{
  "n_head": 4,
  "norm_place": "pre",
  "positions": "rope",
  "rope_base": 43100.0,
  "init": "normal",
  "init_std_up": 0.02,
  "optimizer": "muon_variant",
  "decay_shape": "linear"
}
MLP neurons of a small language model. Each row is named by its layer, matrix (up: input weights) and neuron, and shows model dimensions 0-255. Each number is 500 + 25 x the weight over its row's rms, rounded and kept within 0 to 999. Numbers have three digits each.
After each neuron's rows, "fires on" lists the tokens most often at its 100 highest values on Wikipedia text that the model never trained on. A number after a token or word is its count.

L2.up269:487487509493489519496485426515470523543509525498480517500507488519490462498534487478515474491521495516505505503476482498508494487567469499493494511461544465519416526533474496477494512478487521513483537477498474541499495529513491538470518545523512545510510516499493511453501492496517528525542487544499503523496493435479517508479466476454486460501459510516469514522550502529468477501492517484507484488511466462551535515507527527503519480517536482466500500469482499447465494497542517555467510448473513506507491498492517508473504486480499529522485485504519527476499477482478503460472503479519507539517509495471483495542527487545495492505503500483461492462448505493509500479504532471499506485508496482547483491497518465514472503493529494495528536490534556510576457530484522
fires on: "\n\n" 23, " (" 22, " / " 10, " what" 8, ") (" 7, "\n" 5

L7.up388:487495516516499459523454503510523569513478504477504487475473474513506478498495537518500491528499470533497477509470500516562540496545511491488492510502538518566524469509509512450472495499482455511508494529504457559467510483490484521524502497454489480540438460538473491516461540526521514512494486509464504550462457505511482497458502476487514473485478493499496493524546508523514490475475519491553468526485500521473487519508512487502500507513482493486536491525460475502530499495464544508470467488498511513498500494459525542527480512501519511531505487555529470524466481570482519498508516488526482487483505486503497504467500482491486525460515555485508505514478518512492497484465518471549505489501486482546478531549523515475522540506487517481479494509488422519508479491461490
fires on: " L" 19, "l" 15, "-l" 12, " l" 7, "est" 5, "und" 5

L5.up139:481524513494535493537433456479502455514451457511521513489499509490508518502509499539477473487489515489507479496530495516473479505494503462477503482456519513519464524470501534476512537472448535460483571489482479517469522508481507504529478531509480537466503502498469562486477521484531520507514517489483464523493510473466506462507521479518486509498444483549521510510513565502501517509520532494478526514539490498500473488517492559487522539530507485452503525499459493484486498555508507480498456496452514499475486492479536507501473526510493536493492495532496517448484493478527491549518481491501479526504461515524488486513525539566513496494484508522518507458508547493506502495514507472483530509539485476507464521474467482516527507500497538460456482517505528493545469532524480
fires on: "uk" 14, "ac" 13, "ens" 8, "y" 7, "ag" 7, "ris" 6

L2.up418:542445493483483519549461474489502513466513459473504541499485462511528513486524509488449530471538496473508502509519520513479523506491501490515503500514499501501489475489505505454465527486513511531475443513494500483502541463472521521535463484500482475522509495515490521494547502509452529533520549503532443524511478512513494524501452536456514503493523548462542456502479463488475501480467493531446509544483480507485554525493500484523475471480482472515521516438517518453493522489474499528485502524486512480460500498537488528468503504534477492502503500499532500533542508516468516497500542496497511529497505437519500491457513506524479541516459480505520507527496531521472502535461525501492469487508505479518517464477498507425513535508500525518520476539516498476489517508518461
fires on: "erbai" 12, "+" 12, "ș" 11, "On " 7, " Scottish" 6, " Gh" 5

L6.up278:471503489499483503524529515498474506495487481493508497519515545560472513526491526476508560443543514499532530494479498489513481489507466527497488489519533496505479452508533506507485520517487515472491449489480461522491494505522475471522501535495481539498457502536495494529487526522537550488518433529452491496536487524499506493483530549461462555530445479464541469494514460489496506485516495456502530445520452518489463471514503535560462481445495527493497509499524539489501466526502494508477517489478524488503489530480505468474517511515468509502507506507486544518494467523488509489479525507504481539496523504496480450508562497503502520522518492495485522532515501492522466489510447482485577532487492498504473509524511517483521475468480503520489478473500486528533501481481475
fires on: ", " 22, "ur" 18, " February " 7, " October " 7, " June " 5

L9.up170:470489487455506498511477478495454522534515499500530520497509483501484514493498517529482523446519489514513523497544484557484528484521460544519487528473484518487572478474482487501493545499506501524505451514482471490527503498476518528472496492491530502483525522535514460536500484513522493509491528526500514469468472494528532493481481488487456484524491492466519516453561478475492475491495496488516480555513495522473537520463492482485504485459501483548482512476488483497449500539575505495544504470514534452531472505487521515542556493512489510493516531515528493495487517528471520517475486474465518500478497490516485561511503479462488524453528454483501542486496488520449505490517510493524446534484503514478500496482469501508521547507505502477465504452493507478515449510489547
fires on: "." 21, ", " 17, "–" 11, " and " 7, ", and " 5, " " 5

L4.up362:479500500504506507487487536468525505499476515500517533425538478482517549484476488495495506475465511529477532526519521451499542524468473487491498529497519520503447485484503439494536530489494467483509512476514486471490487530546455464474478493487522513479501545473487509503531527519541518515486471489523518471455548499488505466467503495458491529475455541484508471495500519522460534506535484538527513517519486483517522544509488533559501482471522521479515516464478482507517478501506512508534530491471523528545534530461532482464558485478508498472509487520475516469547498504459485534528512480471477510516479482517493502468496458458508512527465512539518509484513500485526490519509499523502516535537530490519469491456496485488517471485477492518530488516488460483495465479517549
fires on: "-s" 18, "-p" 12, "-f" 9, "-b" 9, "-m" 6, "sc" 5

L7.up46:511445511541497517483465551503520488483498527472481486528584512525492453492464515455513490488466487441520517508482502485507472492514474500564516488453495493515457486512500521496555487523497547500491516483507471483489453486445525521512496476492531460507428530478531501490515501530516489489535478525477507479474516482491483505454489520509532494500470533468523544523495479493531480473492559496530470488497493476480460494490480522530502497509481519487504503472510537493487472484526456510509509470484509491471434524495446515498516477512488530526515494518499501508483504527490564503493522524502539518503469509472491487492499552490509533504465497515514494465486514530500504470517486553562523552497536503506489480526477487489546488470481521494514503498513500533502482498495534
fires on: ", which" 24, "." 21, " which" 7, "a." 7, "on." 5

L7.up248:542485485513469540491458526494527508525467506497505467517482479502500514491487500499478521507558498472473515507556479463499504529515481488520513504483473500501499497488544482516499502490477537503469475507498479553496452473445506514514494482533503474506492507497550500479483497480552535483532538475510458487511511453478464522485488471516505507506516507512525501505496459508479482463531532468497478508503455533502549486467481530482492501524461508509506484524509519466482471508483465517491553534516475465460528514531497509495457490547454470490478462525513488530521490532490465508485506499504521553533504536525524523477530493532476495475457533491532495519519531493511470524485522504493485487458551530477466482468545467472475491490499518512445552461525505459507474547527521
fires on: "v" 19, "ay" 11, "av" 11, " V" 11, "b" 7

L6.up363:457538482489547565474522442497440508518494508507505536486489502489533497479518460518499470495495499487495507498511492479478452485484500484498536536489508498497497501539500512496547512507479504503534465495534469462510514482497492509504541496480509530507488497493524499511480513525526491576510486435475467500488489485537545502476498530495510479517510523507513483511484496517506475557529482509483496469528525504486542514477529498496458533524517492512512471511505469482480526545510546497482495509447496496483486512481501474503483538508509461438520507517524457483526511465460541528516540511502447512493540515539521498518537472524509518429539504510443478522503522489535489531476527524449499502494486462508509496494474507442505519470479526483510467507534491506492464466502466
fires on: " =" 30, " very" 15, " in" 12, "ad" 9, " as" 6, "ud" 5

L2.up344:490480455518484493488554489494515525522504441468497501466541462465493528534499497498503496493493526497495560465506510489504500481539480491501507471498480514515517462475519479518517512487511475472527455504520500497486479499502492481484484479491512486468524487504498493542527475496514488499503542500489565498515518501530490521492489523509504527508463508488503519514473510482532481510475515561545535467530490502526457507466575510513456488533538497486505499436487530513467495486501536514463501423497492531528498528529514519499516490464477531493544479500535493526472509522475488483582535491473501533491482503467517500518515501486510483506465427502505522499518512538490462492478472497550488537461498483473489502490448502490508492461500466547517460463512493465476513485492492
fires on: " Pres" 16, "im" 11, "k" 10, "ch" 7, " pres" 7, "art" 6

L7.up373:469521507475549522481467461496540529516532499491449502523430490481485485524481456506533511549502482527521526480488517565520510478512490462485528531502503485512473494438547491500483468519471508474513523516507465520491502497522539504491495475480487475498506485502476492492516505530544488515507472495500486503467541455525510525526488415488493503485479525500460485502543510473497470510521511447479503501457470463492491500508560510487488482500565470497539547537492490556470511501506456478504528464503481503467518548488522501500533495499499459514498480510522488522484531479499511522471507499500512523489490508511515455500484509493480505468529509452507482489539511490468491489553489504509538524506501508506481488506504553456511522499503561534501490500500454525536516526515507
fires on: "l" 16, " l" 10, " fl" 8, " sw" 7, " d" 6, " pl" 5

L2.up345:478519518491492501508529507483469485498540456501453525540503510475458559467500510463499490461504488535494470543529508518538539496486514483495502491482495487520538529461532520464457487487457481502485486473501531504507488502485492508505502531538523487497529509468528512484444494474470524508518507488497511537525502470483505548498517556494466487498521453447531466494522566494489481533496511513518517476471481516518483487523507481488513527487469537493492464479495498523447484525479497529466507542497495507527485481492499521493441466485483527488492545504517539532509497514549494490492464529539507538499497509506496521503504505521524462482523521547509455483494437499493452494462532474492493467469515514513503468455479482555502526521510531477524506468517529528477506496547472
fires on: "ak" 21, "alk" 11, "č" 10, " of K" 8, "ank" 7, "uk" 7

L6.up331:525486519508469509510533494488492474493440488465480527513503535530485488465515493494511521580512519525466520465507509493501521470563504518450544501525502503521515460481532510519511527486487492502528510511517539492477444494530466527527499477517466483479519524517487448512469483488497556493492494489520534498510480516482506476526457502484537509507488512552507478519468481534500525490482507516535474498510449483512466430504516518465508486524568497491472512486525472478532539505512484544485509493492517492467506497490512504545497478472508482515490480510505497485497490477467491459516461481490519429498507499474471489480551469500542506539519477491519482532547539498514559461493505523533487484518479494499500485523481522549500473485483520539496522502495485475476499447522477
fires on: "w" 24, "\n" 14, "re" 14, "r" 6, "op" 5

L7.up245:508496463516471484518522486543466462526504513529486462487507501542535550461482539493454480499467507468524485517478520480486498486471513536485512501510452553514483534443478488497482511542531483493484461492501477491513519488481461479532491516551511484484469490558458514507497499475521519527464480504468502502498512487524485513490473510494544509534497471538508485477492492435492532480491507454500478528503458502514497505493512507502517500495510539505531522524501482496479540513497475519490547510526520507513505489506501486487469483513470568482485506494514513511516513483517506499478486475517547514555487488477469489483534482515551505493488460492493516519494480549442486536512513543464548495503516466512495509497507461487468516507492464510487489499483585482517538569472464
fires on: " " 39, " moved" 8, " is" 7, "ed" 5

L5.up22:492483520502487514490531477486509552480523498486445531470469532507508454522506492559473488470507510499511496541452506468449544469539496481518511534499514480472477491492517487531459468496526523495492472512525481554528516476493537524499504473489469510511505517501464506499499496501506479449503496503495534537526480461542491504470477516487477473478482508467492450518469473528542498556501573450514511486531497509507513529504509502471480496524505519499517497503498480479507546524467477526483505485512471491502502496476558498499497551450469468516504463494466512471508560477506544497503514491536491488503486527515510470502458485505485530478521553491512471478460508551514501518501514505517525481439507452491523493455448489512491519504499546471506466492502491472493526494521513
fires on: "om" 18, "aw" 13, "rom" 6, "ay" 6, "ell" 6, "ic" 5

L6.up333:499473478523479518478479489475497491505544517476459517518508532522484483514518517494497476502504509527497498534464462480500540484509504513510457522479491533477511506505503502469509501510524506510508532457483522497489483471516478495533497474528479526512484480478527491447476476498512494526499480471538493516470498444490488499505490455485448515529443510546503536458507457515521437515507502524504511487517470467482492517537488500476515488491520477493467519514518519506483504545574504498507511491500509483540543466515481489513543494527489421505543475498490530485524491497457503509495467471501537497493532496540521527530494490471486567510521520489512516462511510518516556481526535500506471479572473517490512498546528477491491537449489465542518531476468504539525448489501495
fires on: "\n" 43, "\n\n" 30, "." 21

L7.up126:514474480503550518506508536465487490508481494453512546441460510508555505487499501466468528495492482457501511488492495503505502494512485492500491477513562491454504532504454515533472482514525486510509493511505492536466544452481468513504473482502517518517463504501515454472458543518493487501486523539467499515481496499504524486472494515494536526470490493469507503531472498510542453481516512515506529535523453507538483493525477500553505452470538497515515481518495509513492506496495494472462518476479490501474491537505543519482518492492495516538519502499493544557488478546494451499464511479531472527514513523542481452502494473530496546496474509509488474467546477464471470550534516481541516479493521503480519544523486480521497479463507517523476518468514504494485457544479556
fires on: ", " 66, "q" 4, "y" 4

L2.up413:514493515475517499503531493460530463499553499479511436469499511473524502471495476485513469540517492487517489509525457513538530504488478533510545537509506492523519517497519480513453518477541535516494517494479495484485481521495498515494475510507509511450534517512487488500479494482528519495492487493494490539484513504462517462518486485456498483488535451521526517481461517520465508453501531479561497463461482503507522541536483524507521482503508541499529460499516484450492516501510459508489505487510477538487524514509503473513493470472411500492483473486488505549509486534493503475522506485509464494508500532563489502521534511533473503500457463466539504474504558487531488498531474461500470491500489516454542500486552484487553501480467500479517482509480468504566521522525480
fires on: "v" 25, " V" 13, "V" 10, "ev" 9, " rev" 9, "lev" 7

L9.up333:518517528518537531500504498477461527502472484473522479505504524518503500497514490467506507472546498435572520484526470495513515490529473535503501526442495495521471549506507483459466471502486471507517511473487468467536496504461468513498493512523517463516497487512465491502478499546503522464553528499500460479491472517504514546493467519494539546517480494511500526520549535481495492529443477507471481504503500530529476537501495517494444510521530452491495501500533512518468519498525497494499502504478490515522546498502495494519512504488508472516485443494490493503514456429503497499473490512497495551496491509506477488548457474450502518522451457523543495513497477493515487541515534536510471523497527487507466497517533512488551492506501519462501444482476452499514486470522538
fires on: " and" 34, "-p" 6, "-h" 5, "%" 5

L7.up198:498498476465456524489538517538496487463456466509517492523503519480483547490508495472494535501513514519528470492488461494532485480536484502489494523592508478493501458432468500471514500512519489492495521492541501527508527523501482493448475495506488461470458506500467521470533515506507473450483464504509495538547531539483488504454481446464543487521487486461498481497489512477511494491542532489485458496521553516512488493508503499536495564499499521474508504447450516530506513521501539507492490509532494486457504491496449549483501460534515508512507499501534503488503460511514490461513500527502534502516487537533499486511503545483504506475479468493513491501472510496491475484468492495500519486540473535529486486515472513517519521515530532511466482504489506462467508582497518
fires on: "-" 36, " A" 11, "/" 8, "{" 5, " sh" 4

L4.up286:529530494503526544472472502475518481530499474521437516507522473465500485498485482508536500481512489510527526499505487515477509535481492522508511523491477552511461515506493482507525478484506489477498530525491488483565521505498468534510476472496525488506515477506511447534502447450502484492495495490501486529493482471522496510519514489494503518479470496487523485465502500476516454495492478477492522525533514457539535487568500488504530503499509534473500480511495487502449492477518516536525520478509537508504524461492456451515525487534466483479502451473494512539515475473513482509527515523467499466489483515527509548513522518507513519519501479461542508490534463470517513570485493505562520512551465463523553455531493530468481494449556491537506478509480524463532506475482470
fires on: "\n" 36, "\n\n" 12, "V" 9, "W" 6, "L" 5, "O" 5

L2.up316:572499491520508490497512480477522521464515479494539487521481510501498511496537467479491467479494497498460504516495486491490491489486478534464505516525516485497502520482465500448478520486511501511486502488493475482503547441503513490471474519448457521503515493525518511494501529559465511534423500500498446545488517548486526492497473539486497519497586533493501496474549513492517499484508490478470493545471506494483508488494502481470512492569526541479467507503518460504482515519521505512484516467501504509525494546486502532461553514482540472480552539503498482435489503492497525460506460471481472527531475489521502483496504518503504488543534507489538484476525536488515537494483502493479461501417487525496509496488543495478515503509485499489500545489495511487489460503510530
fires on: " out" 18, " run" 14, " running" 14, " Out" 8, " leg" 6, " defend" 5

L5.up417:498538508500489516528497442530477459517500489490500510488520510507501496502514445487533473473514489524456510527487498527533479493498503515505487513565486465504510520556458509529473511506501501523536495454443498530494494501471490462495492497494499506495482514541476501481528488481452471493466468498507532486478572558439483502497495498499527516506490513507483502467495526524498463534508502531471499502493517515485482492535483524495523498521451523498481520499541483488505539499562479502566521493512505522519581501487504521534469499486504506489514508505523468516504517521489545492519478536464486453496543448547531470501551501490510487493483470522530464481473536506438489471491508476514489483479498438523464544520462502478486497512484503513514475515485479518492477496491486
fires on: "ed" 36, "ain" 7, "s" 7, "ly" 6

L2.up107:496543515468440501535476516503490530474506522458513482464517494495536536513514502456494478532494520539506503475560483516490518550497505498491460465479487490514502469565483508491509486497489467505502483482498512481484525474459534482502498522543468480479537513510560514481513505461455442545473532482485497488509527474495507496504473511476498498467500484523505459507528514448514473491466501477474531532471474495481537507497482500483541535519520500535517500523492503471460506529491470475514484471483516444496521485500483517507490520471534481533517515521545478482477487543504504486524514513459481573521532484480491513499506521519522503514509532529516491507508504472480471494490461449494528547432489514489485500462493512479507527498475525509571560514497472506483495482508495
fires on: " between" 21, " among" 8, "hen" 8, "ios" 7, "ij" 5, " thr" 5

L5.up235:462508448487500523540513528470454536538508494522488491479468475529503505470470513465515503448530480473551501471456479446533494490502516543494527526444540485551509506481467509496493500519495502506489529497426495497491479495539488511500510543557537508478486502543487484469512508456476496482508502492490538511493500529455456519510526531454450505479487486543517526503516508535488475523517491492486467501501536501479562513485473481487482502474485530519491479528468472482508489485505491558497484492505520480524532497470497515539465497462486544531480499466491520523447454487486499447490515515480496520549523483510466483500483499504497491559505492517498511508516461524479511517526448522502514489487515532493519492493510486499511540517485505493511492495534471517553499514522516
fires on: "ev" 25, "k" 9, "uk" 8, "s" 7, " nov" 5, "ps" 5

L4.up287:501484478464488514462481488518507484558528485554549518517534540474504489508507554501498493517497445476544506505491482482498497460526480476535498510440483459487574491501512519557493528532485504482473517494535486459493457484467497496511505488500475534519530476496472507529510491535564508496505489501492487525479521521499495507485487487474476488526503524537484499467485474495479508511478504535511498494448575531484472521467501446482508509507503461494519521518524514507525481526513497501508497503543503490474490464498515539467494527499466490470563528557467502494470501538477519497522518465461494497504517500510442497523511511477509512486456508543480474505479487500554493490525513471485497485503519525493463508498556458517504522481509467465524477517474464473498497495533488
fires on: " pre" 26, "8" 8, "oc" 7, "An" 6, "on" 6, "024" 5

L2.up240:487520532480510501486502541532514478450480517494491507510500489466458480509470486489516488480532506518499500487502503533559469466521553473469512521506482471503485471488513498493515474481523540527537561466511460485488507490518487520492516507499467518487522475503475480542467474518531515506472482464466512527475533510511504493500468472558487487497533519509480545445481529515516483462532521531533505543526474519456524491523490548481519519501513494529537501460517470518485501511462486480482467470530527539462492522489500504537494527514552477446482525530549493431508492492506482479480490474511464514498495498457522484524491448481515502505513507478451509503509523518517533505498492461500454514518534500534499492485539536496503535479473489518508524473524457526449468484508489
fires on: "end" 14, "–" 10, " said" 8, "r" 8, " known as" 7, " response" 6

L2.up73:482491509463504512516532497521527468487498492466503559516491496531484528466454541493524496474474502485500512503478480523507536443504478480463532531515515481520536560532525457485508501495498500493500493554561520525487527513476471502510504434523488499505443508470502496512527548506544467500486547491513483492481547501452473459471504501459494531508506476486467515487540503526556482482518503456510442499503478478542480499515526487480492493500499496461499538526496498474528486488491534519520484514480465453509501504518511443499497505520466460494497478479522513514533536480501536554503477506500541483542526520506537502484526478445481543524505476526467509492475489511494501512487504526476524478476491537530491524496501496512513455468510502481511476449505472532508507522499490
fires on: "\n" 32, " |  |" 30, " |" 7, " ab" 6, "|" 5, "- •" 4

L2.up405:533498489529489524511497543524558504483507455506546519493497473523494488498468480512520493496507445520475527489498505529508471465494496550516582501536478493516527480490481474511499492506523529502512470497528519503497518511478473478491530508481455562498518550471534511538473524494520496509543463501490469509481538450456493473510511499479455523456535467456476534487485513532521503495478515542472532545543521470472501459510531517506494489502519500485512526496481478486491460480511499496493528508522483484460511491508536509536513486500488462503511478469460517489490476545503540461489475501514484514485538462516510465527516527468554517464494525498471468458521542506490505514473505460495495491512510489497510473512502479497455530481497500463484444483461529496500505475552476
fires on: " rep" 23, " em" 13, " Dem" 11, "in" 11, " oil" 9, " re" 7

L7.up233:485494513502479500493503464497497492496498506521488532475531540503463483491483525436537508486520525484472519509504490504481553505448485464527492477490485510571534504508506509510497473490492510468514502479534525525512522503469514517527526475431567501501509498529487452512512500510564478494527509504501480509463510484505471518497499486512516551471451510481479513527493495523509508500533486490496488467491487519474541470486519518465493471512509488487476450504512464564520529521496505512492496478472528509471488491463486533521494472517506482482466488536500536491516512527475530479453477534474502514491491540549501444415508517548544503510473502519491519519472555488499489491511489575540500518493509492494547495466492520492460499487508491469515482467496470533476486505507471
fires on: " an" 20, "M" 17, " a m" 9, ", M" 9, " the m" 5

L6.up388:485504490470468451477489515453502492498495484515484509461520483498493480536520478506542566495476461493488483498527493512454482447503471450463483433534481489510501505489517443522495451497475510499545538509500497542530462509461526511494492496484526502547526477466467506505488540547500544502495541450498497461547502471496471487506504475503528500511509496519503498507496496525502501552494527475530570527493494495503500459502493454472511534542525464505515486538530511486465483519519499517499482488493483497487470467467502498458516489474517517479527525546520502453508556475478543514497490487507519536511506503531507496485493472495475508523503506528491529468461507545505535519489508552473494509536482472567517488521500470480504471489517517502488510520465494507484486523508480
fires on: "or" 10, "at" 9, "ent" 8, "ir" 8, "it" 8, "ah" 7

L4.up435:488485475510472480506498479501480478495430485482464517475513525515485512477522493518509470515435496474494488485473502504518510478523587483491471481512490485520565479492529511550488520532502468507501490530519470495515460531479466427498556504520581469499526439529473496530480538537535484525489476426503485515479462513499491521520531513503542458542525519503515515481495489468546502525526519537536508488488472533493470484491522472486488471482517519486504486478534479472507520499502460535485488503512459496460505470481499506486476489461491494496540510508521511517466505517475473497478516508496526533496501498504502523547516507564466496532523455494483498516479492510507503512504487507459494482509485534521465517472473516518501498533501503512505539510496473513480510476510495
fires on: "or" 16, "on" 12, "it" 9, "ar" 9, "ors" 7, "ort" 6

L2.up288:526536462465493517496527504485485526501463498497465532509488493506466496481508493469503501490474485537560459516512560542516499515525529497523514491475496498493523485496499542515485517503501448525509532482481482460521444490543498526522468518491526487474475516538525498458494475479507527513502512524512528503518513504466504486490535513492472510506530477473496467511521539506489501515508534506552486460519531476513499478539514505478551495461529544517496424471448490495472528507503457510464498493481481457508505438494479540485462555491567534518486506462494525497465463520532511454524473533469487480485522496495518515497489505527475466528496523521510520514479503497491502484517518505474534455494461481504515500473487489479529463491450519486475510501524512510528547535506477
fires on: "esc" 22, "W" 16, "ers" 4, "G" 4, "ight" 4

L5.up390:492514505517480482475486512527457502473533525452493550512490503506540507453491502525493476473486539478486505538493496524522467472541476508508445514479480481493481513513514501465499515502512522538532482542517469509457527510483536492478513505506452499475501485465513498557459444509483527551479494525498495552488482492524510448473480442516494497503486510549493463476519489467490485496485503504492518444510485489558553525471493471477481520506507563503484449522497473536487494458515521485501488503521491530515500536487478508486534502503494520512510490493459482480500536503449525526515514468517508488511523463509452483511467495482491488483498525530487515513547480548513487512508491536513519512467485515493510554492505529488494464466551498499446507465513463553507502515499534
fires on: " sub" 38, "ix" 12, "ir" 5, "ung" 4, "ag" 4

L7.up432:516496522512517475486463520468493492499519513511503500472507480516492497521502493470461486548503452474484466543510504499514506522477523503495548552516522493504496486508512462472469499470516521465473498470470479532471474525490502509494504517484515517464465504518494502482472472501493492518512511463466499509497503491481516505480461493479545474491472511504492502508499443492528505504550542531523527511516452520507548499501517451504495528500486543529523490518498490517464465513550513498537478529490509488509483480490504518550505508457526472505501498484481567507457508473467485444490534521481532551519481510520511493466469553508511468544506516497501505501488477513520468536488491450465478499503518496499598503473451491503514517483484478475516544515445483521555435486479482
fires on: "ov" 12, "u" 12, "t" 8, "os" 8, "k" 6, "ev" 6

L7.up249:496486486495479481479506487548534466459501511496567484538507520493474484494534512497495505501532516516511486538484486497517492515540524473488490509474514490491495521482491509513520501491492523504493463512518468501518498500463481529497440497476481446576520517545459483493524519475503459470472494542483445512457521538478427499497455556475485506478506473484549531510497455511499479527483514522523518526449494504478510508481508416491514475505552533489532530524507548542466515507480507500474462494514493509482478522518470489496524503504513520468515494540460529466516507503484512514468506502528501504498532467486512469468494530496481489514483507539544458507474515530487524465510481519510526518506534503496507481501490532512463478491494555496481506499508500469471522546513465
fires on: " gr" 21, " tr" 20, " Tr" 15, " Ar" 10, "ar" 8

L7.up247:497537487510518485514498504456529514486483511471478482496473453453518461515492448489475502488498459497486475500519498537500516537529528524510505513544510522503514521474486512483520489466520480474494489456499505507456506482557529520519506500520472458502545518442461530487506502514507484504483536479502489513529489529474535485496514449485487498498509524523487478476518509480512510483558510500544516507482544522472494467511493475508520481523470493472487484478481491477496482557526464507515517477481477504438486494508447480498512524496568498474509498488545506493447449457499545552494515491522490517479495478508515495496501526506518512561505493507520506524472529509478501510523457483475488522539493468514529504539466496483518475493533459470495562569541481525506485475526527
fires on: " to" 48, "y" 5, "ens" 4

L5.up265:550460496520489489522499507471456480455501527509503492415479492543526529495505529523485504492510512489470521515511533518477474490509514503525475518494536476512484527552538529509495528511509540482515470470511499540503490485504488474537480486544493432481492489501517518502456511516501506565467519486503483521435483524512549506446489509509543493466514503500543515512555478460511457474508515496505487528474468535477485487485542507512492528478482516494477483502454515474504509492485509484524481498470490481492522511498522517507507476523497496478502479481466493472522511455492519491545470477525539484492536477490515478503492438512464454483509464453498476507533507501462545518504535528507557487512521498544472500540477502506499464535522526488494503481468537502504536489471511
fires on: "g" 34, "o" 7, "ir" 7, "hen" 6, "ag" 5

L2.up160:487472490497482490530482541526497516470461531473524504460462460466473531511522501472508487566502463482466512544484475525546545506509493520462501491526494510459506497510513511515519504522472470505547515503540485459456451529534463494482465485527484433532450508495511507505519470476513507495479482516509484522511483512458515458477475509484515485524490422477482514511511520518476517474500549515512490477463480509516486503537497520469472482472551493481471532506478503515471482468497463491478515505489512540497483505513511536499525523482516510529507502525507523480554509466506532481530509528507516478493522502505509489500493557494503500506522502520494463535527525443487509448541476488519445530525537508488495516490457486532488521499519521509495479473484502535489538536540477
fires on: " Tr" 24, " tr" 23, "gr" 11, " south" 11, " Br" 7, "tr" 6

L7.up111:463485510510494484498491536485497532455492549513465492451473512499474453439499531506483542502512512541506492503501547498465502473495478467498475485494505517562459499518488517494539526517483483473546525467538535487484482497499480451453472483526532541439525521501466470494465502508493516477475465484457517534493540488464512518474550517485536457551485535482474515539501532513482537502501504506513510486480458487537513496498503522520482467533483522506497507500497470557498533508489514553518486508491457492502483508499497509489538492482538499508482483500497488502469522539506460507507485492518496444499483476502501486557549490522534489505498512506463500463504489450487500505542496530496506467526482536520550529496477521503513531494488533548510515492476488481511468486523483
fires on: " w" 14, " r" 13, "r" 8, "w" 8, "h" 7

L7.up503:515538473437484492499518463500498484480542502488519502525505516505519499430489515535449480512489536477520480472493538496530468465498501515481502494509454506505497535495486536457492511490496469515473593452526528509464485523505504532458481498504498496471437556543522469500489530519517505478500477484475496519511528429557493487511491507482474500503516556472524530508486485490491498493503460491544465475493507504497533479527539511492535522482508477508490506486473497500526549505519475542512542499509523488488498508498505515504491480521463522491488512559507502491477486469516476493527496494509458501507537459509545481470485489493488490527489515521532557484488507513473509513458529462492505495520480435514484489467495486517508462498537507487465483510521484504536474467504539
fires on: " as" 52, " (with" 12, "2" 10, " " 8

L4.up273:472527488471512505491474494508507503465514496487523465503483515533515529488510485494517426509481514486504532446525497525477502447469503489472515520514552520542498482479547501493516523458529525474506482490517491465477507525517471492508461482469496431517516485519526509556495494507511511482525498487541475494497447502545519479496508496479543457519508501502491532482531456495533498500486466510428514478487455507495517524511456543462445486498562502520525516488475508521483518490450489475493524511500548508492477433483516525493458493517514488489513495496525500506504491498472492525510537528452542515475509488505487541489517509525476515537488495466536473549502523499494495473497509486514523495505469476524522478468515556500505521504501456554494485524537499507528480541518504
fires on: "ph" 19, "g" 9, "iv" 9, "on" 5, "ter" 5, "eg" 5

L7.up84:504503472470510506510512477505537486484453464497518504536554468486473516479470478485522534515499486501502511506546499478461491548487482494481544494464481506504523551467471480481529489566413467481529497506525528523540521481481510469509525460473480496441537479507508469501504508521533467507517512501512519519522496488508515511515487461520481558475441460490514515494530503502499479500501522466507477520478474501458479539485520481502488496531526482525488490516541482510495473480494525485469462493509524498514484519502479472478528519514460478445473475498537531495519519545529506491494503523495507471533493510460513525477495522533527507507513467535510489525564491501490451490500500500504465506487534490480560547532472508532496500509505492479532507457485539524460523513501534
fires on: "|" 24, "\n" 15, " Pres" 13, " pres" 5, " " 5, "s" 4

L2.up431:469467481487480514464505504514496481492531484459508510547519467485506477516522507495500550472473501501505516525472520493483513484554532529468498518483492499510488493520518514551536498525533486502534475482491494498515491541496503494522488527463467512509499525493465530527510525499526484427481494557510521515455549482493543457508504480482515529502506492482529520517512463483485505494509482509490506453486475472472536481493556469524432520472530470457522502510448510513495486500484511502446534474506479482471516486517543511456545461524507472526496510518484474534481494535522492550514511462474471500508489499482479504487487465502502497504508479509508472529529522517473471517492536516537502498532480467483484574512493515477521524434434512473533512503479492520538532504520489
fires on: " pre" 26, " Ne" 17, " wh" 9, "wh" 7, "n" 7, " Wh" 6

L7.up352:507524517492442511488490463489442515479503460475486495539470473521493531437528537460481512482512461532512508467485531529534499492492507486476497503475540491515516486486512497510504506500480492460510515501523546498458471509502526524505521486499468521509497536501496560542484511518477492454466497533491478458491511461503503486534491534533508509521544522475510489487518502521511445487518469546503517469509531455456517499485482488498456556505524476536470482516494496533532444526494488517518509510503484476480506496497443488474539487491477508510500480515480461486518524555517506529493499467500564528507494510512476529506474526498496488457552497458508452497488489506502481492510476541484487507511492509479506502520532527533540462469459513569503509486507472487556502490497515
fires on: " g" 23, " pre" 19, " st" 12

L4.up242:514557489477472489504522495489477500441443435461490528484525497521494499490462506491446519496474458451523509514492517475495515446462517523532510527503534528476549487464488541520482529500507525482503481545535492502484550510493473541489497551503496503500499463540498522488485494510519490483540499476459509488462472521502486494494546479485468503527465519493462491499468538453466488535514489514512499480506480504526523503479516507514510510509492495478503535507490553474526489507518566481518511469511474480493495473509504510502495529502502503504502512547493473480509495498530491513452524517474549509456503492497509523522482507525522528505458497532492526513487453507511461522482449516531492471468476515472440485502472504479482514521541503494545499502472513507494519553568503
fires on: ":" 31, "°" 29, "′" 26, "b" 4